From a checkpoint of a small transformer trained on Wikipedia.
Size: 15 layers, width 192, vocabulary 701.
Training: a variant of Muon for these matrices, 4856 steps.
MLP neurons of a small language model. Each row is named by its layer, matrix (up: input weights) and neuron, and shows model dimensions 0-191. Each number is 128 + 32 x the weight over its row's rms, rounded and kept within 0 to 255. Numbers have three digits each.
After each neuron's rows, "fires in" lists the words (lower case) most often at its 100 highest values on Wikipedia text that the model never trained on. A number after a token or word is its count.

L2.up668:101102145136157089082104180101099129172143210036118065114142181144116114155183154106125128126127118185123150102126116156146136165139135168136126100083102167181119095098126147108133208106178139122079133127139128132159159165129088100138115151131194097137132090119163085151067070150081178140114092113089113093159207133134093083151108151181105140107122096154114077101104087143097084129102134170108070146124182066094094101107104155125084110154106086122152140075113131151169111087115179175104125127123172093127121155204088094129142167154157157120102135134115117148152206127098125142
fires in: "at" 35, "former" 7, "for" 7, "converted" 5, "very" 5

L7.up459:137109097128128107088051111161200142155102128095065124109116142081113099153117108115109124172100100163130044117098129155097126113115105125142185083208154122130122082133114115132112103134106152129082051114181087189154145163147116160126159164108136201142130085144096182141090200132079093160131125140165155089113182057087107129133125091150145127148112147167196149145134116168142134036158103118074106120081112087127152147132116144152114105163108119098122097137080152156154149139130190093149133137106114056113205107142132183156115147128119113104111159131103209116124093108157123118
fires in: "as" 21, "this" 20, "however" 11, "his" 9, "when" 5, "t" 4

L4.up576:097127156163149100119145120117156148147047109158106103163113141124153114093169160064121196136117113110162137149146070092113167113131145119106169126131154110170123160107119127143183151181130084072171067197144144102112168111098180151085093142134177133121102115208177154127142088079091098168150062178142143153115153106148123128136147153071165149126185192156124043121123124126117130118175094089149131157106090142170129116093097147116092098181129178123084090112162038202125130146078119129122112120149156121127125109186126165109125140134069091129153085111125159099164104164100103174
fires in: "when" 23, "against" 21, "again" 9, "and" 7, "of" 7

L2.up227:116094136108144129179181147142110156158132127187143143141145123161074102153176117139115074124112155110127126149158165123140132133153147126129129119175139087156072101173233140092104128121130132156127116096111101151141090102153092143123165121154124120077210147167139161139181063099114137136113164093092110088115099151135116182119150148151157125089173118111117083135127149132138153081136144109169111129146104099114173127033109103080121095171041126136086115153093133093159105141110141171122093178203174076176146113116156158074140176121081045125123096151155093039126097172103151097
fires in: "season" 17, "of" 15, "upon" 11, "and" 8, "entry" 4, "son" 4

L3.up262:103127117084145082128119150143091132201106106101109207150088120103095148107190108134122143187190140071116083114073120159076121111143151099158142092162134127106121147104117166214120087161082140123131100092148060149084170099107142123089092131124086132166128145126119150139176136146109142165202100145092128171070155135104144132169115118159159141115166119105063103102183170160140159155154161134161120174149171187043138133112144097047082139129143130187094154075066109154122093133106137183077149086122105110100111135095132155139156107111164124086150129142101150177097115136161120116
fires in: "are" 40, "area" 20, "areas" 7

L2.up215:102136141138153109103110138129131207040176173096144127120112180119119076016150082124164110093152204158154104161143103160134153171142136127103112125097152159096148108079091123118133160176098156103120050178147187149146131111097210126144105138147147143188174146166105154113144155131125129123134136164103113126124140100178162109121148153148097082175140218073134153141112181115093122123098097107146128072161128117108143107136149074182120036116181149128108134122127116139094114168122028168145099101083130128123141148088133075126133149110140122131126127110158138100084131120161141101
fires in: "of" 30, "that" 24, "the" 11, "from" 10, "death" 6, "as" 5

L2.up228:122102114127201140143099134130169146130092087127080149177121117125132168075186149168146098128106093181151147073096176119153118147138094138129213126137181098079120169144131068150137073127126117104037101143156122139126102169106090167154119148111109122080177092196092187150129176095138139085144129144133076118115163134129157165134137111154126099175129147076144123156141103056095189113103159143122139152081127167135098105082150112077163116073100163136160121162124130069132178170145127120110118147146102107128174122214099160184172081099139117170091141096134156112169177085138106096
fires in: "season" 23, "used" 13, "it" 12, "use" 5, "not" 5, "seasons" 4

L3.up334:114108158132159099101139152082082092117097103172135161163199138095181122099138125128082135123091080171099120088102162154086142138139114142128080136083150080146175109137150097140214133149108096121078079164105133139071135124107134134070162121115166102099136131209167141169158145075137223074113122119141099132103163086210175062164124139188164151134134070166132089077132117130157128105113095147148144125096105174156143147077157133107117092106134130122072143171126145105178119093148120172148175126133131103107142107118191087141125128126086102090191083145159108082138130072127099127
fires in: "has" 41, "had" 36, "have" 15

L4.up94:135114135140107106113085152158150130153092128155154199120115147088099162165120115156128085175112165203130159153124114141090104137144178073083116117164087171090142170151141153143142118136105136148102087158148152171194122194052148135087077120109180091166092166168107157143123148122116121055159036107101072118115116171095168132161084165169091124110126164124110087093083128117092154150103135131131153107134158139148195107169132105037106086164151134085107154134140089086143098161091153118180123117113134183103134111155119203106107110122153152159119140079135067101124123064165124146
fires in: "check" 15, "company" 13, "when" 11, "where" 10, "recording" 5, "stephen" 5

L2.up738:094177099087135156125099149115161152065169133161069111121186101129125185150170154126116147133081125031189165156157125149184057126147114142089119121104099189163160145122100141138143149145113114148074126106134136192124106106077109118110124116122178135144102093137137120123068125085102163092180060090159172061156137167151146104092114170177135153177088154133126087145119150092148205163128095119132102086133154114051122166143148106127132124080144127140149140109121123089130152134118111116161106139142194131144125103163073089057167113159148148143149092135064134146121226131129114128
fires in: "also" 57, "not" 19, "name" 9

L11.up631:057195117149086096124123142100130148128118170093112131141174221093170109109151113084088137230151187123144116109159048138166160076142125152146047099110151080145133130180013147140147160119110109080117132179140127172078145100129169153064165151086128107156153106140126097162165165146116118144102168104114121099160143154118099165152113073101105098110146097118164128109163133135138118118135110151117160157109125141129114169116149133124093076069132092157110128108170116116150145127090107160130149116144156064155182080110152138149153134100108109092109173132061150171126163110132072158
fires in: "for" 34, "school" 7, "of" 6, "form" 4, "million" 4

L4.up494:111064095159192194100150097119134151156113078128170135155097100138136084046147159156104116155113057128149123127068077106149162145085091116120146140087140114189126130096173073143197049160177145132087045197094129095145158134119151169113121144090171089143105120133124198087136141198147117140165107074157149117079139103149133143126069118143172179097149140163132110127153099121142177097186124118100134106157100136122181116115107151092087183174134167145119168139163078105120125145134106102132094131173129092132135145161103188165111140111104100122137092161145136134149149153129078103
fires in: "she" 57, "and" 9, "it" 4

L11.up617:176096158096165106161113163120104206180152064123114107101116127176091091139095116090157109123112101150145152143106159087074141145136150170154143143076212093225165099151105170079121166123126141154114130093074131123122130115226083119085106140136181090103162137108124077137079059109115154132060117097092099119147071110156186150121105052156146150086089115106155115160176106120134118101127156168187132182124078096150141118119122157132122188134116125097160125153106140076092187106121149159114174093179131150117129126147072148170135119121104142148116130100101104149108107136130158153
fires in: "on" 32, "near" 13, "early" 7, "the" 4

L4.up694:134139135155082113121145166130137134134180176144158126119107115134151113089103158120137079144132141135071104137153180115150125127053098139160168125089124058102071140184150150108117138163103103056140127063118090188114117110181065084159104150067154210105133115072085115148110155127089179133105126135111155098134117181131125015153144086164139114120122115191124147127102076097111198133184116185158120121142148170152137115137129119145105166132169098132178194146102155106140087074167139129150108078156135141128163125150153105120095130066052125129137164125140111100096072109109101142
fires in: "have" 36, "house" 8, "having" 6, "cm" 5, "must" 4, "change" 4

L4.up297:203193146104150158128127145132104122146142158175098149146162189147147091118147143124094102134158102076107123159107102122125195133122159176143098117152057139095097124156132136124122201112075132071135152161153136128109165097104156117127143134131130127089095142090184136089102072218163138131150097127108076031094171144117158122148130100152060132078163098126187046141119141127142163099157096157170117169113120125107132115090151088102114114072160166181129134194142091138149104137173108138101149053132088116067130111105110158169158156135083112067180111110139159140116143077128128133
fires in: "are" 18, "other" 10, "area" 10, "foreign" 6, "australia" 6, "areas" 5

L3.up447:165133132115110153145138183122107156162105069157107123150128139114072114126069166091120166082140150130097107057060122122168138134122101153095158107119124133041112112200091088136148125140122167115143104142175174153148139142130077124114098153089070089114106112125138140108167077116107170083124157148164091111090143124090121147123208154134097203114080125092124115204130147090135127127133131110126135099056110160165072105210094190066078167088115128114156125131154104121179112147179049139094143153114104137104115178126124103146118120135093086117172158168090166149195145111138138133
fires in: "more" 13, "him" 11, "several" 11, "some" 9, "three" 8, "similar" 5

L10.up391:156116142115100136158141137123162173127077085090099109137149075161154126129182130121118083191095093135154142134177089158113172128121084103182103020110185105169136125121111203089090132143147129146103034138170178120133119133144136117162145182115123126099120150144143156151123134146095116126100082119090100101135141130122107124093133041100086140157195043116165143175142176163116101158079083115189202127158146112132135127110035155097128122089091122115111116116097120135113130086190141106111160160128164182085115136112113148118094129082136096146138091115175143132153085139171089116
fires in: "on" 86, "importance" 4

L3.up547:114099136108159165091160158095136156106132157116161162152115169105111112138108118090145122087137167114134145083097118121152147139194046128157110110103130085177145149204085111148149113153097124092094080161172158142097125104173199126153159070106139107131103085124146113106118201157143120097146148134171122073171113098167175152090092170160081101171148083133139073105102143096093116069140088121164108147115150131060157148141146084178101138090157105128094094138099100171146132166174136093178163100104182074144125120083185149124140128127148068084120079077150173119155121192195133111
fires in: "it" 16, "for" 12, "the" 11, "of" 10, "dowie" 5, "her" 4

L2.up607:087179170124128139142138119123117111116169062134162178116146074141141109086108095148155128161127083108158146120127139204173157119149151157078103103097114054156160121110099134141127094108044139089114099078114178173138133120139155122119145169185116166065127156120146143111117049114155087107164173130127172064132146170150119157161141115110103148154153097150161102115087142155142176081170101105058075130095106132120138107106141130152137199115093145195159158088116135151073131123119101162095180069149100105133106198129134162076104132137098142130171066179120138138067152159089136071
fires in: "some" 20, "is" 14, "most" 13, "boston" 9, "assistant" 5, "mass" 4

L2.up533:120129160150094110135125167158184125127166115136090072114135161160143098135121073167171121117163138127148160178126142187176126150166132076150133125077101115119116114110177079162144144152152185103083129166168087116135110152165122200113164104151145133156132142131115105106164169167146067131180164119136153146147114114103087166163175047080070066157101089092111053085146110203097133132139098140076117079089058093151092098158144140148127107127134130123148177136090163158130199109130145121170158132109156173095147160115105081124093152147201123163111122109118175195166122154130083118
fires in: "by" 30, "as" 28, "in" 14

L6.up407:127106130193161142090122170124178131146091103097155132109180168105092170061134176140115120118093130145093118083092117149152159131067181155161132081126195117138133119156124151205091103162162187160060083183161158092096093135090100080116105126137141137157113113105048147130115151112095086132082122134088126078143083119134095165164126139163128123076192168168164069104133142152099134092182142128090119142038077111125155127134149145072092149089196135125119092138147102113146115136171118143147122120141117070122147122152128175147159136122085106111126158111145195104127195132185138125
fires in: "when" 16, "however" 14, "he" 12, "the" 9, "if" 7, "after" 5

L2.up542:170176155121149158093078084100137117108135096169133120117151101201130129062116127142182130127172126190145103107143184131151153121097112078144171206070075125127069117152131133132151109015104161167062134132151149074166147125156093103171119062140127153125117144121151123140131165137105090124106067102138106130129125168110135072168131146092105192130141065075161158099133163125052099125172135078082113119156155171167096141126148150154137156102156139140078166195127090096159127158109058094144156127132144117124170128126084119103101137134192151118107152110101166177140123145128155126
fires in: "world" 43, "worldwide" 6, "held" 5, "washington" 5, "told" 4

L4.up182:092120170162140156101124104120118092150114172132145121117092140130116130101183145095191118145156063133092114149146191147152118086078122121124138148104156169108071137153134169151101079056123114137133049115116122177149119146161154117162149132167118059091161104137079140111088139205130137146104081109156040133082166068173106070107128144141168099101127177136135108123069167154111113106134138168103106147101115157070142121102142038118138079208157143167096170117168108172132069143160103105093147159150158114119124128093134163152121150086094126087116121174148182126069139127125083159
fires in: "she" 45, "he" 19, "city" 6, "camp" 5, "head" 4

L2.up288:134103187158096148146141141116108145096178154132127080070079111168144088041163144119147122091086150135125135151129096079124135140123121115134151049082134091155128097075173163122177147082108170123106125103069133093085091132134172158143109128110157106151098105067146164117103130108157124145101112096159113085118140152148101112162104130142113127058139111123102148107119145096145109120078140102133085147138088172090105155191097097122169118064166095098099183155202072072105132080124125157130197105172207081131136109136117103218122183162127145163146144145110079167124099110167154152
fires in: "united" 59, "limited" 5, "allied" 4, "located" 4

L2.up4:116145074142161130166126180131095150176126127123167105156126147108167134107123115141095171149131094131126138153112143080141090128126115189105120141195147141137123089114084127090169165156058159153114091184067158129071126114068145180094213138112131161133163126135135151163120156093086127114093155096121110102105150092114075170196138126112150107118116098114114061066113124140163107092147108189102164075104112192153149133176144128100165068096133153127135160175092147115173127121122091178143180093155115099149149101153077100157138180119115162161118078134191101090158176127110027116
fires in: "with" 30, "has" 23, "had" 10, "after" 9, "following" 8

L2.up640:182103124110092066118102137131171057101117101156105131123156110162117041081066169120088155144123123121121115175153066117116155167111164134193136125127186145152115119149141086142128106162110114170124123151162124134135128128183106126141125183118197142136134111102138146084129117095102048070131126151144096115187073096102139146158175127157147105106173114097193180115120080110120091114145151150168103122098112133173124156135074136128175100110122162083169106099187123150175111214124173095151152113123138114131100149118130085077204078123140154127136084170149165049105100154096160095
fires in: "this" 27, "three" 24, "than" 9, "third" 7, "through" 6, "those" 5

L3.up488:136090152123181100085142161149148089215164123147123146163167110110107121116142070153128152112147148132091097113141099094172140069129076123144084120087105110116152126113162190176105080129150159108118042119128129077106165113104117128131137159072138136125140103172159181154146107152117156088156130101139114069140118099048118101132175085153113098104100159167124127157181108191124131158144098130132103149096206163089098102097147093095070155140130102156114090093117034096158166101130072128168186127156108119075141165158175112124136158091096128131082146112176157076194142110100104106
fires in: "the" 44, "a" 28, "an" 9

L2.up418:110199107146113066113158094139134175149115112153108173125098114199108069096098172117136155098112103130171131181103132131207186106130145170080144140122117152109132096081112117142129109112137108122164133072130132175117152139084119123147096133152105091063110185187083055159098155114161144112140185124191163135111084136179107135133110112150127211069101127195114111171128111134129108159159130104088117133108025153109133086169129162109165166135131174135128145082129080135132186120171148072077123083159135141141132143152090159127158151094085142101135123120141115094181078097138171157
fires in: "most" 24, "lost" 22, "boston" 11, "sent" 5, "went" 4

L2.up350:144146128121149151110073190114113063141165143160151153172108085103107083096131143122125135136140136174130162086127089105169120108088165171112116094179142139181163142152117113137134171122098228125127108125152096106116166110174103122100156152109122116127142117178187172181155164071124118100125096084156110142109100115078077137139199104137162131105095130113152107087167120132102097094227166121142135131125115131159165102147116180079129145167061178086148116137125169146138110043138139125141105179098133118158080165047065149134162118119103112119097063131133153149158069104158067135
fires in: "with" 17, "while" 10, "three" 9, "wrote" 8, "home" 6, "some" 5

L4.up134:108093158129077130099120145083112109079194107158093114160201135137138155116082180199122105151102128113181127134090144178141108162161134122100145126106110158103087106104124200082159134156150167128134141102169110148128126171081210049145095125134092121112104119140166117136025076113089116116084054130110096172115171092147156200128174105120122152116124104188139065105081117143153100145119129131118122135162083141081162133150045109127095119082111118143170125090155156162176096108120143133140150137140159097087155179073173150136120149115105107130185113132133157121159143143186140149
fires in: "on" 38, "out" 21, "only" 9, "outstanding" 4

L11.up75:161159148078136098094159162164128146113112141116063093116187158221141132141096134070095133139086098072110157104127175102102154131132099115175160100127120160117106244179148114152103127127117110151079108141127109161090141155112046118148155155090179140152125090151134165110123143173130117103061110187101145073149144113172155120143114112110156167145101109184172073097124117169149110096144137107106079075046116163141182144127130107152134044121164146131091137148113114117145159115116166131099151116099112186090129128125157122156191157141076132094210104124097116111141109147150163117
fires in: "is" 22, "during" 10, "following" 8, "preceded" 7, "released" 5, "international" 4

L11.up457:127105111118123144145168154155144135123142086106085134145155141140068176155168124166139171130121154122230139173060110080120167102149134098064138127123089167110124129110127117156086125135124105087133139113146160119113145126103137139136108066119177068124111158145145090152132115179090093089150186196166173167142078101191138101125098115168089127173065150094173113173163141117161151167074113058184132115129115089144168071075114062178163103135092136099127088184165150125160109140108142140138131092149089071069099120117163163161193149138121123093118114129128110171092115119138065158
fires in: "as" 59, "several" 11, "when" 5, "an" 4

L7.up666:101192118093115128116127132118149102102072062127088094119110135080109136160143152148209160084147109178134068141078156130104171148097190118116117135114175112154147111073078142198115151148221168125095153123117164133142076080135129127123177147146088093125112135140118165107155110106121074063114126223046181159156125076117091165100139157142163067047105154113176131152185167170085162105124106148145127089110120094113143123140115117142133170139163114137132149136140077130059131144185115146175139151104138112125099148158116174115131182157114122120127079102124145132115165124129160137
fires in: "the" 69, "they" 9

L2.up573:156137126159097071115132170135088175094120151096090094142085132152181165167120074119114118087098124147142188154128100092136121131079153099138136117130085092078064098119103145140087101149156107187126137079074079214156120105114140176135094172124143120130140140119096079149133160140139137124142121060123137071079132153170118154159117117143189084109068061233134199150099108117095113066119124107133110160176115169160117116141148153172170134119100086070114187194174149114195095126146134135105107130172111130159111151123130136121135159151158172117124068134107127175136112137140132176
fires in: "have" 42, "having" 6, "and" 6

L2.up647:113091121137134141092090147186092166145125183066146087138117154185132138115109137142116095110125145141156161116153119050169140102144123170172092137120143121096047117187172176129129113132125144160128158094123207201141131135098119131148135108134134083069164107167171119143137166154165145130113094103144085106146134160113070224122168065146143120108092056156138177149116106116066133104090136146112119114114115093167105147153132136179139144110188065148094097119088117059161146102066136112117168121134111109173152085076139118161143116123161101161121146101149145110053093163160153062
fires in: "site" 18, "date" 11, "late" 9, "live" 7, "line" 7

L6.up577:147121125119114103121049182114135102100118126065134094113140147167081106190142100143173192090130155124117095127186111095135144108094051156121099108118121094097096176083119165139135128165173133128140109209113166153184159055131143091124146137047169097157146064130133086150129125164158171107110136213148125122099178095103131141135139132160111125153174134210128135138100101114130102114184113128141066157153119088171162168082142154086124134093141163154160129126158171129130089133144111108087172181072070119114139075140117139102144088129183104104121125138114103139085164124073072135
fires in: "of" 51, "for" 20, "before" 5, "at" 5

L2.up480:108116135103116108133175110125143150152151107076111066110108206128117130113093080123124149142158117200157147152145122158172109159147090064139130130133167087104099142146151156159127133114094150096087116129129126090105147110105110153212114102182122183149141104135064131136192126146091092099205130130158122085181121105136169156060111169098114175140132146184167073128116120135131142148166143162069172099094133128128096155133117138119143147095153055168076138132091141152164134137142094186135106073066104151139137127162139125159104227092150069151053125116158174174109083142100100102
fires in: "as" 93

L6.up307:115125105099123151137064109068117131174090131154177089099147134133134077097138154143165115089097122171127133138201113107169159116114084096126100058063139127145167114073145126145139130121172152098150094132094125148167127182179157107148118151117138110139143181098125147147165123063108144148094083089101106168133146138134167180151083159103201153158104119087137148157136152142063187106166171121095113121126081103124185087057185110092141101141085153106106200210152077128089138108118123167128155142100097117131127138127134141125076133115199085164148184157138080144163175093129173160
fires in: "political" 12, "military" 11, "of" 11, "politics" 6, "cultural" 6, "athletic" 5

L2.up736:108139064120153161085166110123132155092128103100088159156145051096081150123127128163145173103196169112151099148190198144144100109075098126144168121152103130129134167123189133132145116138124154117117101096162092152162088125158130062154080101078132147110102133104158147106128146106130090093065101169163130131131176092088175159149151132158127113136107139145088146165140128067128124134162213111122099143067206174149080124139104141115142118116166089229135094143137063176104130202110124173184155109162141136163112150127166124139166081129112169102095167113079133091128109158147106099
fires in: "day" 19, "can" 17, "may" 13, "will" 12, "not" 8, "way" 6

L2.up505:127173101156170188111138102149111144082184151143118125159128054137091135110074130089152199086098127124137153096163114120171097106103108131128155146114121094117059115123156151106065181195120166095123059068113083178144140175123085159139106129102130129042099182140103074060131109157151139153128062102136127113164141156136185081116145136166141136166120114129134062171108146102095170166132146096110113138111182140136079117122070120111138146118107183122071098170141111171100155210146133150127122104161105086130120112149094145121143121134146101144126097089089146176113179199134095159
fires in: "also" 31, "may" 11, "not" 10, "must" 4

L10.up330:143160111144137088150181158114088160118103043084048093176100203122117119145157161140098153174132138120039132142088128175088154116117159120130175059103122113112148123107087121152119169078112101103113127152160144106150135160135070109144161137168152113139130146132106119118147107161100078125090143081142128089119163162181161114128109082113150138091161123085166178165146119164141125086138123193132152112158164095072159109104146147108135122080139071178127098098125112157098155140137111157147166171120095096052122147176129099128142140093143074110229111147078130199167135062135102143
fires in: "on" 47, "baseball" 14, "personal" 7, "between" 4

L10.up363:118188122128128131142128165163108151115151116098078131167068153161087145139137096140173078165132144138181153112131208157137121084086128115156123175191103078093092061129071132170138166091139105177123113089098142145125144129092129118148142064112086095139166168175152088173114122118160108096173131217114171094105158095135080138127097084121162104096127110128102122152145154162149145181134072145107086155073093042085097135127103120104122165083128181096161141121121135095101126106126051127082089164135140127152107130111125180182076150110121120099094130125160074104157145141136203164
fires in: "these" 21, "three" 15, "they" 11, "any" 10, "few" 6, "several" 6

L9.up159:133188130156114125086164095184165107161145071105140127153141136177103120136183090088129107103142107121125137158132138083085109136102118144128143101122110138128165117168137166069155079177132138137119051089160190185143193128171130123082125153119130136171128080175140123129138127217160082149139130121152175156093136143194105121090142162143204074158202096138113148150114092161092141085111105128064105123103114069110172175143143063102177147114119134138123149096103069145105151132135095086100149105139090078093130160129066129170137159099100094176144131121154140127068127113125051161
fires in: "career" 33, "he" 11, "also" 8, "head" 6, "category" 4, "calgary" 4

L10.up36:106143152110124136142142084102182117128129120148054065115044142115117162109164082137146129158143121135128103050103139160125135120146127077105171148149110073142140141078142124125108162092078120149137136142164142151156052099115028131128119134209125109116152127133070111194206152148114124154095117129079203083141161077096101126119135127118163168136191130133136109152191130125093154158186120112149065133158146080096118132100116174123124102118101101105132097152079106129136184181127090087093124184134214192139133119145099116173153132100121126135119115138123097179083167126090134128
fires in: "that" 30, "used" 9, "played" 7, "they" 7, "use" 4

L3.up535:134131057088163097123132170099126147195113150110141120077145115122104117147088153067114101105202185086130144090162105140127106085144134149110142126131127115091106063119128191132125142134078139081064136065136087174133151133141105125188103113105147135112154120150170089113129176121091156076197095102114200095144148144180112170181171147113130084107124137146092048110115131188124148148147119141093123162152178120148207070121101153090152203113146133040111159122134097150143093157128112138119118087117176135113112146163165098102148132148143115092139132127129188040113143099121117147
fires in: "while" 36, "where" 13, "though" 6, "although" 6, "when" 6, "of" 5

L2.up233:121106120108121098133038100147111148135199153133167167075169138165153174101156162085165125099128104138163138176143069101168152121130130135096108119184125109085102083168119132112077138142127133191139091117146135174164090093108092150133135139149136104114148069157159164136161144059132163106119115133171132097113191169134072145104118090152104144109138118143134129142072187159127110080131123105146133073168140175177137187169155054109183089069090092201133142108157075076121134127185098112135126108154174120106168117152097132177195106092129138163083123108128200146139098120105097129
fires in: "career" 31, "also" 13, "with" 6, "following" 5

L3.up660:057097140142134154153166171096107192127190063125076115081178091182090146127086150146149105173187130082139173115131076112109150090148132110052133045117126140175144095068088172116125110136160133146117157146084129093142106160126154114147097132117097123118140144120169140135090085113108133112139133113085111150138203133178158125119137115114111109052152043084136158126091112078126138054136127109180149135073119095096111155133142121101140135141154097090170147160121092088121085130143143151145115089176134127121131146205113063101156143155108108134125082158121117148179189075137152076
fires in: "on" 57, "fellow" 4

L3.up71:104140155171120076099109146150067147129118065087055149189139110095198176134202162129094106077106090112114162108160186108148084144119132070133130090119142122097087147083125073091131152128129144137154082129125191157091077089143156196113146094075100062107147074140166074149093127088088126108112097087119134115150154153147084123150110154218143158116087140134114131135120140119111152184128147183138174163157084148058121152197182129145145117118161111126118135125145131129214090142094156117120122124156167095179136149135146092106116112156155132104143115145123134124175177135111103088
fires in: "also" 36, "not" 7, "now" 5, "early" 5, "nine" 4

L6.up620:159114139165181141089106171112148126147094128171131076137094105134093140142123141203110182134137131111137137166094049113137143078131135147106105089093158122101110115139116172145131054181111125158118103115143133182184069070060114154159135117086080176123081139190113159124147127158114155131138129086111121125099083102175099144128107141185136185099176139186163082143155103164156137091136161129103131162088110056128165106099117144120121142139133124134114148065084138133121188163128087127089115143184113135122157158122083119137128191065105159111111101122160180147093079045211104152
fires in: "and" 85, "but" 6, "which" 5

L2.up35:138160121137199127112151122182168121099126156122103163122060077181091125106092150088137120113133124139133108166186135097145126092102151135103147114072116099082115098098134131091051085154114164119174127116126164177111157137167117143124127039175105116118128185145160120147101135169171147134112137128123171122130104153108130092185183117140099116115123134063113118128147203123100111149215113125086115094131144115094131109101148095168132100186163049130096131101181198157096123163122143164121152102083159101154060104134160131123145119145108148160117121055084240127102103138086128097
fires in: "south" 23, "country" 10, "youth" 7, "state" 6, "states" 6, "city" 6

L2.up656:122087149130093106080122188132173130140117112154163093139087140131171143153104060132179129156126135148115139121113076148048153152131177085101145127067183166144130161128163148118100133130148199090073096147136208131092135161177143152141105110121148148068100130112077150085134189078168210162121140190099111143100110171101114141156138079149096171164117106101109081103130120097162089121118105187105108115169181094105122073119074107076162116101160084107102171141158112172125087102089117133112125111111134169140138162155087164123158123149142068166111107102134110124180162092131057152
fires in: "on" 63

L3.up757:140062105121095150093149142102105093135128042168109140113114158077120085117058127163118165130132165142107127135104127174102138217156166154157135130104089128156159145183128107069166160154092083153143057106121122119100130161117165127060123163172106125197138089133084198132104112153130121142129169188121157102138066132099119169079150137164134091074164159151140098127113067107113121139123138090150172144092144051104084142175145138142132131153199121112173168136140138134154098166130186091119104159142116123108126132113131104116139116142116078087164046155186169095091172173149126129
fires in: "three" 20, "this" 19, "than" 15, "through" 8, "third" 4

L3.up387:083189163096125147137089178173150155138153129098097135157109141178139103102141148119101057186120138153096164216159134109132204061101135171148086057153140154087109124120174165165083142119123162078202076147142123131166113108107158134186085202146116100126088143065093090149124092089154092149120175088144143089150108131139097139189141134144142105125092120132133093065181171138103127170137089127094114109116111156169122148137140112141197143145162131089145206162111160091120146152140101130102076096112142131157073120131144079142115145142114147057111095126095169158124102133137145120
fires in: "as" 24, "s" 15, "his" 8, "was" 4

L11.up419:161091154168100112155106106149096094157103146174122178068141182145089144139143185095122138184095206184160158125137088111100193114120145078088127074140094086127149114102179127151092128161067125124115080103100187176072157190107159141175129058094083120154134118146132139135114130125107103054166090154137115134137142110158095133133120152111132124077074112063114127161124134100128119147167083132138173114109166133112111127140160127142175154170129166123041133202163135138113176105158122105171107111139151130118060073092130076157129147150136109115121120094131190106143099069175162122
fires in: "total" 19, "several" 18, "is" 11, "an" 7, "development" 4

L4.up194:112094106131155139166123143091065130151105114160100113130185117102105130119167120190101106128137170111094149144125145152148161138145115216122093128090124095221132134116105158113221145147123136166141139126093129117160148157084158081136137173134122102153130128158153102058087158072092139114192094082122147113111196151118058154063093122159117127153185107128094083165161139083137148133143175149112124199113114128103187093044154161059115084117091112080113167113121127141114111130107129136105133150120155045143161136118139118106134142127126096153149128125126085063127169050115128185
fires in: "of" 42, "under" 10

L6.up248:104108089143103084067127144169096132145199101158090128159149135132056105106120162108087154136202125111149126092085129195106135091116102141113081137066140134094109142147147218115104096121097157114093091065124148120143192143150104136191132130123149103143130121170155100054112132116134110172171115115095118128064168071105086100187176198148163124175148152098139135170097130102142144162151095118109147123155194157121137197138110118145078181135143155088147072058146087139071107095114120183151120120127119104109135106153202085113104119111117097150125107138161101131168106097093115128
fires in: "a" 43, "impact" 6, "against" 4, "initially" 4, "an" 4

L2.up422:091095116155081151106155141156158102140130105175123121103101110157094088097166190129126128144154159109157166164147169061151087135133139186120141133108147119159066146156129119152073069122131108120129110073058152158070092167099108122126124142165121101150084132082170132121136152185118214139096144111110117137217155069166166108113128118069129145070171159130077135111165134111049101123152145138099063114109114107095103177119113126164200085074142128084166119102163119106144161128161174161084166137129153113087167140143112096156152199143151165148113123044127095158125122126133121152
fires in: "united" 44, "states" 27, "stadium" 5

L4.up518:153125150094130115145123173097162107108119062117155186170155143108127067172110122150152097088132115167130118104131160097151129136057125125150073123101059130124103113005117213183146123148120096147152158112157200143116107115212107150126137130108142181124121154139078161124126106165179139078122115128098136118165174116159119114100149126155100146128171162181072088116130129142135148091128132108119082094117187111148124036088130165105132107161155070168139132125160067193174134163140108141168163150090150125058126167109178139148144111130121116113129150130127141105064173130116163094
fires in: "the" 62, "votes" 10, "ecoregion" 4, "of" 4, "total" 4

L2.up126:176098124126078151071100139082169115122098147160155159124158151132075098018083085120080151128142042153118131138123105132056125147153144195157153093120125169124165171155136173106040144102124126162127133141108090171110107121166088128111143146194143156179110103150137106090185128099123135132065161171109126108120125136106119125120159135159122113160119163098144150133219089136154135104101192132159122102090162099151136123137092179187136199151185144090138122125119142124158139151125173103106080149097164080152130084113095152106127083124174056148112079142131111095098125125141160096
fires in: "this" 17, "three" 10, "than" 8, "those" 8, "light" 6, "research" 6